Weights of a small transformer language model: 521M tokens.
MLP neurons of a small language model. Each row is named by its layer, matrix (up: input weights; down: output weights) and neuron, and shows model dimensions 288-351. Each number is 128 + 24 x the weight over its row's rms, rounded and kept within 0 to 255.
After each neuron's rows, "fires before" lists the tokens most often just after its 100 highest values on Wikipedia text that the model never trained on; "fires on" lists the tokens most often at its 100 highest values on Wikipedia text that the model never trained on. A number after a token or word is its count.

L2.up245 [148 109 159 110 125 128 119 143 125  92 153  99  97 152 146 101 126 114 130 104 127 137 126 119 112 108 131 110 132 106 160 100 140  90 116 133 142 173  73  99 120 108  95 139 126 135 104 169 137 114 129  97  92 170 123  75 134 116 130 123 104 122 106 121]
L2.down245 [170 130  76 155 136 149 152 138 100 141 141 178 137 134 103 138 144 100 130  87 118 161 147 137 134 103 134  95 109 139 152 139  95 111  87  98 111 128 141 119 118 129 118 126 142  92 126 154  95 170 127 121 123 116 138 158 125 150 107  75 107 162 123 133]
fires before: " " 69
fires on: " |" 61, ":" 12, " (" 10

L2.up110 [146 148 133 138 173 119 140 139 105 134 136 104 163  88 110 117 148 134 138 123 128  89 168 127 156 186 109 134 151 141 127 141 134 136 112 120 148  90 109 113 123 143  56 128 106 125 133 107 124 124  95 101 154 161 107 139 136 174 133 137 119 133  93 104]
L2.down110 [118 103 106  87 131 133 176 134 182 133 142 118 115 149 130 126 111 110  96 162 162 216 124 172 134 137 105 173 105 173 114  75 131  96 153 100 181 107 119 155 168 156 123 144 163 109 105 154  90 152 166 167  96 174 131 132 128 113 123 146 113 119 149 150]
fires before: " " 55
fires on: "|" 27, " |" 19, "-" 13, ":" 9, " of" 4, " with" 4

L2.up483 [125 132 131 107 162  79  93 129 112 144 120 122  92 179  88 123 143 142 175 104 134 104 125 168 137 123 121 131 117 156 105 114 120 131  90 137 179 105 152 119 107 123 106 147  85 107 125 110  96 124 127 171 147 144 101 120 131 110 117 118 137 144 133 135]
L2.down483 [128 147 111 139 101 139 148 135 154 191 134 153 134 106 122 137 123 128 193 128 107 109 141 144 161 146 120 138 179 140 136 122 166 122 163 136 120 104 129 161 130  86 147 149 136 106 107 141 136 139 140 118 156  83 122 162 132 146 143 142 115 112 126 170]
fires before: " " 29, " the" 24
fires on: " in" 43, " at" 24, " on" 8, ":" 7, "od" 5

L5.up435 [138 107 102 143 131 160  83 134 162 114 118 106 137 147 139 120 101 139 128  92 165 153 103 128 159 146 147 140 140 145  92 139 107 125  94 136 160 146 164  84 146 178 111 176 120 137 118 126  87 119 100 127 151 101  80 128  94 120 162 129  82 152 126 129]
L5.down435 [190 109 105 134 132 109 119 127 135 159 147 161 138 120 119  99 115 156 136 110  90 108 102 129  67 140 131 118 109 133 167 152 140 135 101 109 102 116  96  89 105 122 122 116 122 120 135 193 121 119  97 149 153 181 144 115 118 147 102 151 125 161 117 136]
fires before: " the" 40, " University" 13, " at" 4
fires on: " at" 49, " the" 15, " from" 10, " |" 9, ":" 5, " attended" 5

L5.up168 [124  88 118 131 111 153 136 188  99 133 112 111 119 177 128 139 123 122 175 172 146 109 137 189 108 138  89 155 151 140  80 133 120 107 170 106 133 118 117  87 129 134 116 130 100 124 101 198 115 108 144  69 109 121 106 114 131 146 125 106 128 120 126 129]
L5.down168 [124  89 141 144 198 152 123 161 154  60 121 183 141 149 111 135 145 148 100 132 136 127 100 120 109 132 134 115 101 130 114 160 114  86 134 114 155 126 138 152 159 132 110 119 140  93 124 128 171 158 121 123 133 115 145 107 185 132 136 152 105 114  95 108]
fires before: " " 95
fires on: " |" 84, ";" 15

L2.up296 [112 109 100 152 109 131 123 108 156 150 173 139 158  99 113 115 135 109  99 119 142 109 109 116  91 104 111 108 124 105 120 156 115 110  77 138 161 118 117  76 126 138 126 142 130 159 138 113 136 146 147 109 140 167 117  76 136 158  97 156 140  87 130 137]
L2.down296 [146 119 101 135 125  70 178 118 139 160  95 138  98 159 140 149 150 124 126 116  96  93 139 117 147 129 141 111 144 127 163 173 132  79 147 104 110 109 108 135 129 181 140  95 155 134  84 131 124 109 116 123  94 138 139 133 141 143 163 136 140 128  97 106]
fires before: "-" 96
fires on: "\n" 76, ")\n" 15

L5.up336 [141 118  92 122 139 162 129 118 106 114 132 118 120 126 128 110 119 150  96  49 146 129 152 114  51 114  92 122 161 109 111 151 127  96 140 154 159 120 135 198 136 133  76 133 132 107 140  90 120 111 101 131 129 128 133 164 143 120 134 154  94 133 137 152]
L5.down336 [135 124 125 183 151 105 130 169  95 106  98 186 134 123 159 147 102 140 132 125 169 159 168 116 131 111 121 140 101 156 167 135  77 131  96 184  98 138 121 111 106 112  92 138 111 129 137 139 117 136 126 105 129 150 153  96 118  96 130 120 128 108 136 144]
fires before: " " 89, " Platinum" 5
fires on: " |" 81, ":" 19

L2.up194 [138  97 119 156 156 110 121 140  95  82  91  88 109 146 100 105 120 115 176  97 147  87 115 137 123 151 106 127 105 123 111 137 119 107 130 115 126 141 152 145 121 147 122 137  84  98 104 170 131 128 121 161  88 135 107 121 155  86  89 126 107 131 159 115]
L2.down194 [130 134 137 131 132 137 112  83 135 142  97 153 119 112 149 133 121 106 131 136 114 131 116 138 125 135 109 141 128 111 147 164 141  74 155 112 152 120 122 109 159 105 131 153 119  87 151 127 111 104 126 153 111 104 157 151 123 126 136  89 111 149 158 101]
fires before: "|" 44, "ks" 4, "ished" 4
fires on: " |\n" 42, "\n" 8, " Tur" 8, "l" 6, "'" 5, "u" 4